MLP neurons of a small language model. Each row is named by its layer, matrix (up: input weights) and neuron, and shows model dimensions 16-207. Each number is 500 + 25 x the weight over its row's rms, rounded and kept within 0 to 999. Numbers have three digits each.
Before each neuron's rows, "fires after" lists the tokens most often just before its 100 highest values on Wikipedia text that the model never trained on. A number after a token or word is its count.

fires after: "th" 20, " c" 15, " C" 9, "ric" 5, " Je" 5, "L" 5
L2.up447:475508446505480544495454491469454511515457507518529491539451471524498526490538511476523492487512495518502494466500485496547499504546479521484515482542503530443457509502500494504498546501473507511537488488513478491555496527490546495509465487470520484495538532507499531480491475533510482489464518472479505506495495517514546516560556477478494542478471522500489477529474533502450489507482562542487514482482519519517531523475543512530500530460484471513475517485534447497493485480503464488487513515515471512485487475505471493473517499477506526485514503489503511465467511543473487458

fires after: " of" 34, "s" 17, " a" 16, " to" 5
L2.up604:506546476474521485489464461497500483560471482499514476512482499475534516504524497507477525474525560445511527504495492438511486496491514497509469503501489532491517471512510458516488527507508484466485493491477512478547488486517481491531505494464483528490473530475487478505492502466476445515498495479458516530473478515505526514488496482485508478506493512475520544503478476493518449437531518508497504478534498523490496497466511498495531520457474512502508524508510490445492461475524475532513528504517516499485479521490473500514530481524497489539464466513503486470481511510503559458

fires after: "th" 16, "fe" 9, " f" 9, " st" 8, " me" 7, "re" 6
L2.up986:487522470504502467507481492454514526435477460483517484489493515532460564522481495512518509537545517510487518496531465577543491499521498524481519500483488497491479508521508499487521507461502528487464507467523466484555476520479494525531495449504517501507541534507473501492421513509534525491501489509480508500484501472484497516507502457510511494517483500517500514509487521488500505503568527556468530487502478515493459474511496472513474495461500511507504467530489509477521501502509509491506522505489476434494504510492539478523512503490462519532539492513523516488447474498473483473

fires after: " Bo" 22, "hi" 12, "w" 10, "tt" 6, "B" 5
L2.up730:506474494496523451505519509493504526517477506484458504500509503499477546530520492497493474491479549474480501541505462533483498487508510531489460526436498512492468535488494537523526492507479516528482524512524472492469492488498484515521452497495499535482496502511511489553459503485481526470468483534504525504499507544512505531462515512485502486516490494509494556467510484566542479522509493482494518504507496510494500508551482444510497476509518533499478498503510450530511475480509455542514492503523480523532495544451534496478454518531500507501502509499481473496488545450457501459

fires after: " V" 17, " M" 14, " S" 11, "s" 10, " " 10, "r" 9
L3.up163:469497476465491486447463463491505476527523517499529479501499535534500521509488513506504466497492520512488488515519519473483503481509506490463466539508503508499502564460459539540491506494440491484508532499487502492508525502505518532479494485460449521482502496535520498511494522496490524518505494501427524523500553511491468475549458489530545479513508461480485535496485513552478471454556501478455444506495506492480456520546538493516488528506506485485522492521500518502501491498511448517522490516451523517461503487513480484445545481518507486518574500510520486501527488454472515484

fires after: "\n" 33, " " 25, "p" 6
L5.up442:481477471502500484495475484471477498482486483507492466508480453528514486493514515507550465539518512512488490519489470481462508515510513501478473503537466509485490498514482505499565572549458498525513469449470485446517501507515465492569470464509475492504440512494482464486470530546522528485501516480511514517525501478488475505488518514444489474528500517464559536502528473533537484522515500504478507471494496489553491529468449504498525506491490467501470451488488505495492492507486492481526516493468510511514502485483516506529506522505466514497528492495466476495484508542500514513

fires after: "s" 62, " S" 10, "les" 6, "st" 5
L3.up451:476536488481530486477490440514534485501516516485523500486481526517521481458507500465475464553476536515515518487486510484476462495517529498487501485497520479570465524486500487554531557476487500469506493498494521478500470484503471494486496474538516481559509482510524469504497530481546488510512520510514519454519536528497531560492568492470515472478492503505492531520504492523526498482525541534489512488489488540505471498498497446493521522509514505499495505503535518484490484500468489476517512546528497456492468496458462496507470487539537525505480481537471483495493480472516507481

fires after: "re" 37, "un" 11, "le" 6, "w" 6, " He" 5
L3.up410:492508460447484510525494483492523452467459499498463497520471523485492540475535495483485505492521511517484472522546468567525481505508511485478510525543473546519487478488484518557514536536506542522455518529454477520563480460472462473533497478500474548521482510518472470515475497509515510497464489506511546486478498502513471516550501480495502523519494473477507515484537480488486516477510551546465499517448499484491455550515534495524501520497541491476536503518519520516502489562502522511561497496498482530491498481477479476472497498502521493451499520511475497488508481498432508504

fires after: " " 27, "k" 17, " km" 14, " c" 6, " the" 6, "m" 5
L2.up399:547477500497515454529501523527519542522520495516498487496472521509520546511497510509447470544521518478505526503474486553472510531506513547494466477492488500522519551466471527533502496533485496510509479485487456480483495496518510476506484475500514473552506535510460514496493536501483522467514491478528523531517475499499501472518512511461483489556459515456489507520466495521517487488529487537484526488490455496489474495535481473461495497506528454500456448505554488479501502494516460511493511542505481507524492480493473463506514521516496504500524507516517500420446521491488507492

fires after: " |" 39, " con" 10, "\n" 9, " " 7, " De" 5
L10.up1017:529456521485494469465512532488524442514498496483488470488466518499524528476521526490460473480481517502502518492449476556511527502512499496512491560527456522491485480493449477549473532488493492498477536514520508479448497476533510500506415504508478511534457514481487520473500500509493518525507510495521555475457511541529497526537512495508543500488533496495500507538470498442535487498467491530487431518487545528470469503507510530513518502491513523519467525520537499456545496497500487496504502495505482500522449498523511506516473503519538511509523482492478501507525470518479542534

fires after: " " 18, " T" 18, "," 18, " E" 9, " U" 7
L2.up406:493498495510479498442472474484503531483519508495481488495509514520529491486496506508490481549477499478455487505505488523496443442516479506451469524502494535530486569450527497563489532467472506524517497528516495492491518500524473522499505494485497505478498489526543508508499482527530523512490535523499508474566492502512501480500556482461504492518479511464498515525537462489507441507501487500481476501437455519539477480536521470501496545500502512502512516497517492511462490478509459475501476553499489554525475503460454488494508473546497513487510498531509472504484513514465502486

fires after: "re" 22, "w" 16, "te" 7, " Bo" 5
L3.up441:481507489511447498469500495490477529463467514503523517485514496504526530511503510502487483492500534429501460488538509550531493512532485488502527543466518545498451524459503502490506475535511540501481521560513485507523482481493500439483535499532518554512468495559493518546503555521513490483482485514497516476469501492480487543467520527492471504503478499511486488543522498484524501510537495492497492472504541503490491484523511434511534503451544497520483519533544493507475498516480490491516495492468468514535440505490543483462475513508453448475536508503465498473505525470467507456

fires after: "ed" 19, "v" 8, " was" 7, ")" 6, " S" 5, " M" 5
L3.up586:491501509482509481507456516477489495496513502527516530488480496538460517464532475482512487474462498514495477504487488483470496495494502530481427508484512521490515501503484513494489518508477500453502556482471545484512490466516540529478456486486463493498491538489495512503502518515483490528479499492442492535527497480524515491536487504493573478548532472463499507525480512499516491493497492485509456491523497486486485541513513494504538516472522490536480457493476482515570460454527463531511518487504532474492502504532489507496510523524495507537528470487569474502473513479453497523

fires after: "." 23, " |" 16, "," 14, ";" 9, "s" 4
L10.up210:463525486491530487488471485541504455474500515513469525490527503530514506525492531480481454504532494502493483487523496479486549479524497525459501481469518540511518504534521532539519507508504503463524506527477436438449496501558514450508496498492471467510461530493474478537462510494497508485496476469534506469510463517555517504509517447484508490503533510486503532486474489484486513512552496497498492499482536523495475553545509537489505551476471512491479499528541474501494490476478473496553538513523492516524490517512494450500459494507495504480491512481474498497505523497493505502

fires after: " |" 29, "," 21, ";" 6, ":" 5, "s" 4
L8.up49:479497503508499468478460500536507470485478524494475510507542489517469508513465544472487472540516525501477496493520507534486515505526459520475497486487485512547529537557513564507501489533475523483483502518464501487474493465523509491514491485508478514490507547464449486524488529517492486457474536457491480456515476498551505541501537495492504454492536519510522536487500510473491475514550499457490497508509550510532487559533491483474482517491462535494518452488501512515511526501519461474552542506499533519517486515507512439515496512508511531503485507463490515517538478477498491478

fires after: " co" 17, "c" 13, " " 8, "oc" 7, " re" 7, " (" 6
L6.up412:512481474522475513511499508476484505509480494555526478498493519493495496510501540508484499490539465508523514460470484555531497491524459479497506501528479549445503495508491508473486528513457512520509475509458483482487519531532505499492459500514485514513509511475509499475494481511448537473510526495501483505498474499500498462505553497498518509473526491558505465545475539482514516476524492497504464492510484515491497518493493489459535491516481450526556494497537446437514505514464484447504532516522465517479495492504463501496485487458469504503523488490583520476475518530486552530

fires after: "s" 24, " a" 14, " A" 8, "en" 6, " S" 6
L8.up898:527522503475517474503505487504504499505553481564514539537492482487473510445514497482470481503516539486464506479487526496491482568484509569495463469512507498499465492504470509508479509502513485507512500463515498483442480494541528495520516488510498515537468503504531507480486509476489507528523526467474516505512515527512506548502488502480498434538513506480530552521465551484506527424568477512470477514499506520492465520506513514509553520449541478489500489458531521498479501480443466492483509508467499520469518516510460495519478503504514505526476445539458491481496502508493507445

fires after: "s" 20, " the" 17, "th" 11, "le" 8, "e" 7, " The" 7
L2.up874:507509488493540479485475457497497466539502501503478489551500472516499542538512481479479522517476547492494505538481502479523458521535522505561511538477484493521496487491525506510515536473475503518555509505496515492484496476505456516509495490500504520529468453478482520501519479522529519480488491487499517520553530534528517506531505504501567529489517472527523527489496480450477493498507489527479496495462508485515484542491433480501485494505482514521490497473541506457489518517500504494558520507496553504498467486461458507424539504576558524522509509503463462484523467468482499446

fires after: "," 21, " |" 16, "." 14, " (" 13, " " 4
L10.up177:468504497541480515493486495494516486481469504541517494526492528483502516500471545509469479502467478495476528499532493544521486494518523466494516497487490544484486475499498479536486537521510516527510482497500530501499487497504493490519498490495490465498470524497483499506497489495490510508484537529494468540488518508492502486499568517552513503521493483549531477532472489502491487510501516505417445505453507506534495510535501472517485493468495508515495449491511503458540471475498503521519488535544490522507476489502503532436543465510498461552512522480523477499515503457524566449

fires after: " E" 19, "pi" 14, " Ca" 11, " ca" 6, " to" 6, "," 5
L2.up814:464505495517507544460467523509523550523490530502491491552510474507505497526458485489505477506516517501467481521480464529493529463498479519500480489548566531468521488521462549516497495462488506483474535445498451504507457460511516510487475472476494506493533529493492576545498498490508439471466507490503499472529502530485535499501525497441556472486501491578493496506515522503502497529494504514493485529542499511539516522534522480489494518504469477500519481463533471524536495495491487478502534519466507461498501511462488503482480504524492500506471546484493459477489509521472500493

fires after: "s" 29, " the" 17, " The" 10, "'" 8, " Al" 8, "n" 4
L2.up147:495505447430538496474465497511500469488534510484480468508502491526454520492501467490501500516512516456488500560495515490452499509498506522524461533526487483513474496479506505494494519497471471459501510500519522463516489508486490478533480444531484463495486506493505473496488488496492499482534486477486484526480518515586499488492493453511546487487542517552532498543464482486535494499466531497502495508498508517498518502490470485460492522513534458532510458510492444496483490543526523531540498538477550530521486505520487515502541473531537519524515494517467499526515472441446548478

fires after: "s" 27, " S" 12, " Y" 8, "y" 7, " Li" 4, " Ta" 4
L2.up12:519465506492534508447476496529485519544515486482492494518511482548482529474445491480495475508512564500526465486488506488472510468514495557485477502525499532496474519497472500509489507495491500455510557511500537500487446542518530524564531506438472433509534489513480501497481518475520471518510482465468498527542486542520525508489525521520514507485516491473486508544514549508497510482486539543497455499490526472491457534538518509503521552473498462486537491525509490511518481496519439480508511517484499519515435514509509481485494509499498472505454508505469480501484470490500508481

fires after: " Al" 20, "c" 15, " C" 13, "d" 7, "u" 4
L3.up799:495478452480507482470479514504467476465541502544495504473466549506560509493506488439538499487522497504509498486436487507539490550572504485483502550539477526494482475503490482494485503533457490528494520474480514478475538513575456480470490494498502506485508492536499523483472524464456455512507526506460534506523497511546486531515534468479515473470462514479468483484485478491497505468542493526512479481477504534493482544526515516498504487445514518505499500488555494522502499517497495511505546506520505483482495518486430459470507508528521503469487474517514507465443502527456517503

fires after: "s" 22, "p" 18, "k" 14, " K" 9, " S" 9, "n" 7
L3.up79:517489467472503472466500517518468538475485492522466484519487488509465539524470459497505475522494526486464515463499492480514484523505500599488500537446507529484468531494458513502506519510502474516518549475509516505502488493465540501490488477506467504515487516526505481508478460531506503484524490515469510543531528543524510473469484490516487490525509517491499498520512541559477524535510499519492490488519516487529480512498486475488492494488503525541487459496514489458539472453461466476542505535473503487488505525511522436492518489523542530517521462521496475522532519504507495477

fires after: "w" 18, "n" 14, "e" 12, "re" 9, "ation" 6, "o" 5
L2.up165:470499492461534508496498442488500481529481482485528503590506521485522522511486521520499510485500516465509459496534499508526485498529503533485531508542494503520492469449525523470523483505485540466485542501483471466518453505509520483516495463484516514483495513559496493549528513504489506497451502492479486489476508478553489495521554500482515532492488522574477544526510506468480502504544533526456482495520479519492480488499474471546482482506470455502512489485504497480524498478505523480507495517515522493492487567532504503530533509522479470464537503495471488498494462502448509490

fires after: "p" 16, "en" 13, " Women" 11, "f" 9, " ex" 8, "s" 6
L2.up448:511511496521478479488485501465529477491477456541544492514508517504511545475473473499536515466521505497497517463513464511505502544540486509493484545515481573462479462507504496488505512505470505487476519513457509481484515492525463487455493474535484506509516528520503521480467495499467520523518528480484546502519521482497504519475499510505456492505522473469488503520450551489482523459535499517483449487510507472458507511480489532520548565454471481499522510501508508490501506543458517534489505486487491474475484513518482456504520526514475446498494423519500461495486498537490542493

fires after: "\n" 31, "th" 9, " di" 9, " " 9, " Born" 6, " In" 5
L3.up367:510522462488496471499496487513497498536530478515558464549448499488526497456520498466542486519512506500544489433502478531504544535505516530512539492510506516486514456473441501504530517489481506522507507519492540468493482537501497464479512484463463522543511507502544532502506438522500501488519534493499535468503498507485557483518505509469502501546540535492482480512510508469481494513515501520431462476505492471524459558511479497522504521473509503517511481521485483498506466467449506492527515515572477458480472497507514495488529511474544498466521507503502480459485532507515537503

fires after: " |" 26, " (" 13, "," 11, "." 6, ";" 4, " by" 4
L5.up68:492449511471526485470511505475525485493498504482520484523508541501493516504509496497523452525462482486503511502513486468508510534506513494480432475499453470526489495474494538487537527525504542527461470533526531513511470466520531474560463520460482500514485523470492504513482485488488453463495497485533483469490514521480463465502512475539514485508531516521524493530509505528486471550507484484490499460502475498518493524504529470515508505458526483491539451507478490530525504516480432473541558528487497515513482523472501490497470533537509494519513527502494505519515507561496491496

fires after: " I" 17, " U" 16, "C" 13, "A" 9, "P" 6, "s" 6
L2.up201:506453497505540490435487476467511505531535512496486505472489503521507500485478516466480455508510494450536499513499479475502485505497506488484493520499474561520474527499499511501500495550500502523471454505530507507494488516552469520522502495468506500495498465519532510497477515510503474511536575518459521515480534541500498552466511478504510503451503545509506524555508509492503487516476498548472498454492520524465519510480500471481484506467520524527502490518526449489514430498488464512533513549512487527513493492478477496517476503548553463533504441513524481460521474499464486446

fires after: " km" 14, " A" 12, "T" 10, "W" 7, " P" 7, "m" 6
L3.up726:548452494510511485484533533469468523531513532527473500479490494515434496463469521499466505528535531505544473496541472493442528533506496480494456518472471527493481501497493531501499531531468492485506507511497478510482503556500488517521496489474508475515496522526478496469478508526502520530517517505444504523559547504526495527477513518488515512539501496530472501489507528490533494531474484540501518459509507485474478493518540476462543490493515466495570442521536432496483462522506472513483481548483461502534506494519495483462504558505503483446472487475536504465486536501482501473

fires after: " " 40, "-" 12, "," 6, "\n" 6, "s" 5
L10.up1013:503456528484517513508507485506513503527470484549492519428484504503528523516489516494502460506500509471487483505489477480466526478484491541504492514535483478515536539501535513537566523526506497496448500486476439526540472501490503487511469485509467450509538515548498488525496516527554478482511499483526506503493488527514489507505501526511477539522501525507523496497509489495484463549509544505472504501554467472485482482495466470467527564504489520469475468517503483505474505522503512519501501517489488487539505483505520505518507470504492463469514469483532447500470551528527528496

fires after: " Fa" 16, " f" 14, " pro" 12, " F" 9, "th" 5
L5.up152:496534439514499523518492516500500508484495485532525507488481482479444506533481516493502496502514518491460508511527471534532512496536530483491485478491481492506482467520454498495515546495500489497505520503481530435557515503497430456495468510503493513515491504512545533521491532507495479464486485442469517488497426500496528515506493465496503519484503534493561518504456509534469528474502529481510546494538495502478494492493531479482508477435484511493489484529506529448486455488515499494522561479521439477488460509481506521489483492497511523499499518502507535517453496509496507507

fires after: "s" 37, "il" 11, "cc" 9, " The" 9, "n" 7, " the" 6
L2.up929:511485483483537508479456452489463464471527511511509471523506542524464502480517484496518496490513516501481508575502504504492476520541472484476479551510453511496507515507515507499527526510507541486466490509497508469497517504495496487518473490510463440526507494506521469490486494467471506506545460448467492515484555492558477487541492466523578513481541507551510501527476494466511522473545504505497482489472501549517482496501486484458454507485518513511523460516477490461530494559464494525540522519466508524537464472517483493458514472558548508548518473520505507540452472463488510505

fires after: " |" 54, "P" 6, "s" 5
L8.up689:490492494462491513520511510510505518512524493539497506515540517502503522500537503466552454473512465492510464514437450500480495509491537522525470533481465478510518541489505516512509464501493551466470489514475468500461507411505512494501426487511477489512468533502491545514477510492441483467503488445530543456500524529505487533502474478502495486515543528476481477538505473477491507481493525505484492495500547534531479521487517512529518489441504479508547508503479474505500517480491486503530476529493476519507463521443512492533553491536540482522478496513524496487501480559476529501

fires after: " |" 31, "." 19, " 19" 7, "|" 7, " " 5
L10.up1005:494494494494489492534549502532523488490532504492520447499430533486501563488512494514473493464513498510492524498497475524506513505477488510495531530504480531519486509475459536515446464484519520458505528481446516541489484458552501436499492486490468479527481496520514522488478502508497506512475487492509580474478488488522479541516467493509486494480484460496505530530505518446485470504510501511524491512512544488430494548474485465496486501503509479527495512501499471480512493498510439463498484559484478490473449535457503483507477481544533498512512524481486499474519474515502549541

fires after: " A" 15, " P" 15, "T" 14, " K" 10, " V" 6, "c" 6
L2.up303:551495483526512505483519505489470487508511510563497504507495480508511503496529473468461473495496490502542468465507483521461517542482552500500495520462513562473481461528481506506490509490511480442487488475469508485491471518562495512493519507484506501547459531521495500492506479496500498539562505514457556498493522490507503520539495460485488517477515504540500481532497503470499479487492488537502484483515535478483488516536508466485516520469575505544520503505507476478502474482510507552485545539475505517500482463498485522434496523526488515510472452498509493455516521471431557436

fires after: " C" 19, " D" 10, " Z" 9, "z" 9, "Q" 6, "u" 6
L3.up5:538489486531518526464492453529509475486497501520455466512462467475503494488555487467527505491511499481470525540502492499482506541528512475488484522553459533512504469548459476493500522484451496489503493483483506463502476490514459500497490500497477482508500502509459511473495515486487479501556512546458532514525528494539531525603493505477562511525503485531547484508517511501515521482486521506510472480474500563482477540472516480469518496493466480532490479519518521482500435493526512529510529542540522513491479487456460504498500534512498488486484487506469460454515525462499529497

fires after: " " 22, " the" 18, "P" 8, " A" 7
L6.up748:556517506518517493505487460491495510544498504517511516479494467531486512506489439462479455547511503530546502479478508494515490553549515490513465498495446506517485550516521505494498501481482516509530487501536461443527488449497513513510468475509508498507475480530514513544509516534481537528476517488454522540524517525527535502499506481514479515549478529472507506553503494522515489486501520497496498502502462484509517493489489449476499499485508470515510510487539469522485455476518488471491495531485487509479483484505491500496488545528505481527516493528479489447480563487439533490

fires after: " |" 46, "\n" 29, " Go" 5, "le" 4, " to" 4
L6.up788:502472535491496425445516511543474476527510533497468470501512500510506524485526524513478508492513529490525580519462479540464540479494471501472474525527512536502523534503503498521503500483522469484480502519524515531506497482503517459534409510504454480518502529527511487490502462465427501509509518500480502498478522524498531501509497494501483519480499511489492519510542506527510469481474502530502485489514494486494462501539501462515477531468496501503462493503506415495513480475501501495512520498496521479488459468543502501504470466497508515470503480466483507491494490535502546507

fires after: " " 43, "T" 10, "-" 8, "," 5, " F" 5, " f" 4
L8.up562:512522451449505467452499492529484476489512519487466498458502508519482519482504530477507482484507555451491508512498516522507582502507505490491474474502516535481501496530492490515482534537508483474472508499446546505550504510513477494532475512472487505498480516533494494494555516459540508495476528478437506455519447497524498523505500495458492466455530486478544520517493480514493466477472545519510510480539491517473474501564497494528494515492482502479512489522498507504487490480508464518508552567483484525491484523504495536471477488480484475480505524469507492504505496519498533444

fires after: "re" 37, "p" 6, " so" 6, "amp" 6, "o" 5, " re" 4
L2.up633:502485474544564521477513473489510516507508465551512506527486524511511508515502477533527507482520492497542487520513474547536483511552503520499494503498442487497451503471503500457527504494508503508472509466503501467487483506513498453501463478493523517507494488466474545530514482513483526501488513450480491461546473542511531504521542485495523499498479498563484501482544486466515510468465506493485472469408523482504462495489502475524489494452519518479481540505513519489515506448482466498493518491497494516531462514506482479510513525501511474523530533520481499502492472528500516492

fires after: "\n" 26, " Minister" 7, " g" 6, "ch" 5, "l" 4, "gi" 4
L3.up608:497512482528462427497518509514506527500489483509541499476487486511470510520507526498522487514536492468492471523484508529484530536521546504441483498477553527474476503538487514498527504519528550462508491475468470469555507475497545471479487483514493516516524496487500499511463507477504464490574536452507479485490536470492441529479479478510511503517508531513495485526510494503498484556502481513479484469529486445511468503504488510458523534478516488476528471524490508507487486505468502487529525521554480460463499489500510473472464532488446509524519529517507484514491468489485515508

fires after: "s" 34, "ur" 10, " Du" 9, "ers" 7, "gin" 4, "ation" 4
L2.up720:488509514451482493524523511476549507487505496486503481528482507510514533496522527491558503490489532468538531506447500511510484552501466522505487521466455496490487520522505474490496485534511504509491487523487525497536467465496495480529448460493478499469510526467499516517478483469502481493470472472490497505511518513524472539491497462502541519464511513545504531532468503537523465484494495467504516523516463515506471500485493513480493483466515480505509482532516510477512498479497502542529482499510534516490475514427472499491506511516542541532513456541492475480461506534503509514

fires after: " " 27, " Su" 10, " un" 7, " ca" 6, " U" 6, " Pi" 5
L2.up505:513510461535550446492444449502512495508523535522440477495500500530491484503485476521482482535480492512490521498453497495520529517478503504474501471515484491493544493542448478529485483484447499510485543424517467494527471465496502478488513488483507505532498506547513527530518485488474484506506510510510506523540488518478527517530489444424528462493541520486513491503547500532568503501502533525483483507479494536501481509516470460491472484493527496502494529515530506477495472509514484483515514534507491537469482498475479463492451463527534510484523503548544451510496503505478540481

fires after: " |" 44, "," 12, "s" 6, ";" 6, ")." 4
L3.up768:476468509446467509522456507533490499522486515527493489537504499499521510507530541471533431527488491514487498551480512500474489515516538520468486473484486477505468540501516536508531525524521544528494485517475506468496451459524510524531458511487452484458513533514478508525550447523496450507463529468461502461479473518543514506528501491459500480479532505514512524540480498520476482534471511504478494478509437512525491520523491497512495525502499460500501503504477458509455464502524512480512518510485461495509514503493516519510477499515518471543533526507499507470515519505474551491

fires after: " S" 32, "e" 10, "s" 6, "v" 6, "a" 5, " No" 5
L2.up852:517521464458511472515456495512479492501499523520507497487518499542490511505472485470501467521488486512509494494521517484462473527533490541508440485513511517542494512495504544534490532507463517492513539517509475507525458505509497530514471440494486473487456512499473483509519506529476505485437523492451505501546540515538528482469504524536563451519468505471528530521508472487511472470549472537476464484510476464499461523523466476449497514519524530523546508488487477477487506499529508517528487495451519493494486517505502463485502507479533523498510466502490458512518508485497541492

fires after: "," 18, " is" 15, " was" 10, "A" 8
L5.up134:480493471488513515514490478537525543518458532495498506498522512531506508517523496486475453527492525492475466496514472522491493501517532536495481535515496534483501517545421506519501517504479524516522487478515482498511499503484522509572494515475471493494485484502522494539549537490485526497494459527465534491532531518512478500508534494459548513489475509541505479492535489536505483506512535494484494492521510497483495488523514457451503487500517492505497440478532446481483483489503492521500587548480518504490513500529524489480449527467535465505517476478473508515503510459469549431

fires after: "." 38, " |" 19, "-" 12, "\n" 8, ":" 4, "|" 4
L6.up494:500522498484525480465498487513482483473481516483500451479509520558512502487531514480492462516517547509487493464462483523449522508495540559451454473498537500464480476476524506523534549462501479507519505509547490495514537526478531501491512488471449523522511496495518500518493455452515481505451526479491502497501553490509501484503467513476481494479496525498463522501488495540493485485500519536496476460533525545500485508487484502463502539480484483518490476519513476469471452515502497495539505486472522504498502467514502498473476537505498486485528508501504508527517499479539484468

fires after: " f" 28, " ex" 22, " se" 11, " F" 10, "oc" 6, " mi" 4
L2.up908:482453482502545495459488500490510522495493516562516510484504490504501541470496528491470506545517528510536482461520485573504440485554478513491463486495473470528482521481478513497532557484505507490463527514522508465509490459506466503506500486509508522506486516524523529500535512547478488467549507445505520483519477482477549489512511444505479484500506530494505491519521536491544508477506505513474508498490486491467475483468515505551497512429509515497471521530477466497521466547497494476478519486476456500484478501533491468522446488470511496505529475538488515496500531495453518463

fires after: "," 22, "\n" 16, " and" 10, "." 6, " that" 5
L5.up274:495492477532469465519495514499519524468485518480499507515526521495482527518531543488509494526536486439442517535517466490519495492460507496475482563511436498507507521517513505520484482521535522470452494485506463490546468475479515526491495481528460515518473512497497522585523513501513504473546490462503500463514513459505492523522506477511498520499507485518505505532499475506546498548500513488442526508521482471481492489504494470468480505448522508515495497516485433491534473531503521477497516490510515500513528477508500516524502506481482499490531444529534513494546519540504540449

fires after: " P" 21, "P" 13, " Co" 10, " p" 8, "C" 5
L3.up109:532494503492530483444537513500504486516530489539481504464519468502464510491516462451528502502528497515508509510470491498501533530505499513519498492471413554456508499521486539517514538519450509527483474489511515481492479518510496502499463489469496489500501521549539525507520505504477529509494543519506544463512466485487495526476510484498482534505494516456519486541494517490485471497512506494516520479490493519499525500517478478487531489519489471533500490470535465527467464473481455498518514562537484509493503502487476484473472547517503476461542431487518490425476509541470529443

fires after: "y" 17, "cc" 14, " was" 11, " Com" 8, "ce" 8, "ed" 5
L2.up404:443518477507490475484500492486449500489515497510490521476468553520460471490507501480478511494497496497527522488545488462533475450464504472486512491485481526461523525513500503534511555510487493465468554515434474482530500484497514523463457495512501503491509500478500506520485497516488492484476487500457495495466477483485543515516530488502556508483559520491544521496507514474498517519491493531498458499518481496509502498546490512511512518486479508527552537535538475492520486514500485518567507514514548490484463477518500501505496482518516480529536480507534471488480482452491502501

fires after: " O" 25, " U" 18, " A" 11, " Ho" 5, " " 5
L3.up128:537490482499513503489469467454498520575470486516474489487482458501505500529487511510517469505487504513524517468492494482500531460504475489481463478474476516500498494492496536511510508520457469490465526502532478460496485522486482482484447467454460509476545490510502563535537465555544496513478568517483526494547468478462548527523499477483530463514497534500492524526491491495528456503502524492462483512499458507508497507527513496499477518499496515499500519513494499526462450467499489467490501517489505503488492538527509486504504507492485512497495510513516463508489535539472529501

fires after: "S" 25, " S" 16, " Z" 10, " K" 9, "A" 7, "s" 6
L2.up357:494493488492520448474458482486488471506539487465483479495500518484482485465511476498498472531531501471472504521480495469473459457531524510489462536499511513532461544520508479524506516528502480496485533535516516526493484510528525514501515505473466503477483500517473510475485486502521476510471490516464500531534500504520493502508493535508514519457491483514516547501509484539502456497456524482471462493470516536517490516527515440528476517496508519513488459519487463449526488468521468497542516542515498533500442497523472488483499512503529508520506487513472474521510474489491511443

fires after: " |" 28, "==" 9, "-" 8, " T" 5, "\n" 5, " Re" 5
L10.up882:480492447455504518483496534475483502522508518517508517534515504472499531487495489459458480500487468500520461487487468524467468485496499499484458491472521482500494516489535519545524511483537530509477490531477513501487468430489512475508493457556457437527439472509535540546531535540538440506521541432518506499539495492471480480469515493512510535453511533513485461542516525481518479505484528506491500484507481515488521512502469528510512477489516515496549478480472493517500499519534500511562497538508489514486506474507524453518520506502494472522538501511460553496507457467473518479

fires after: "," 36, "W" 10, " E" 9, " was" 8, "E" 6
L3.up663:470493504488509523496482524520562482491510511481482519490521495523544527482496499482498459505525500491474513509517478533468501487532492504443486505518495538505481506516451508499506541485458470513476510542486516509459520537518506509525475496458524470502490498514468508544512514463520530461461522536510479481537458494540511507537513500477581514543524534512504550521513485520494484526501510475479495502525495519499513559557494473505550536502515501499481464499531492538535495483468459486507536515517524517503485488471494500476522491453515490516512520479525459495487477480523480475

fires after: " f" 22, "re" 16, " re" 13, " " 13, " more" 11
L2.up164:507467478497508526525493485464478498475525474535523499557484510474534497462499528487503498500499465489493475491537441549535493511531530447445531501525467495531480527471506488517517539471509546519479501557464481471510498509526495511557459497524499472555503531513449507500545513529485467486501502463490525508521486486466505487524528504446487478520488507504481483535495538500541495505500559520448518513457476516484438479514502497495466517472503481483511480548536506468495514488481489469502553485534480509549486494491466495502479526499509523487473521516503498519468510498530509513

fires after: "\n" 31, "ed" 17, "re" 10, "===" 9, "la" 9, "F" 5
L2.up972:490457491522464548496501539484475551462478526512512502498483519479507499512509527474508524513504529500545473517541470478497481535502512537490449513486478502516450490464538503503508520520494491525479493473498528484546481469456522513466481497495464493519490489509485511492515505533521471463533486512485493503546527473485487519518518476524510543497527510497447469524515506511524490523471504548484517437486466459493463487490513491498569503475490525504501504520514455470530454486482481512457511515542462458484484536523498466504480538492537493478535492527539534496480449519490497479

fires after: "\n" 80
L2.up250:514486479553498497535521525484484530510492477542557460518486536502540501531508547492487454545523470484507468489492498440509532553553521524470489484481485514521448526493495526488547535532486494521450493483489540465513485502502497457500510478483452514486503465484516476500498498518478493494547497472498520471507470499501485509474505483444500492493521470485479488540505506503543485512502477470471484454487468516542467527530492492496494515471549479507544500524493508475505429526458491465527490506495533497445482530489511463502488501497497512523484476539507478481492490530491502501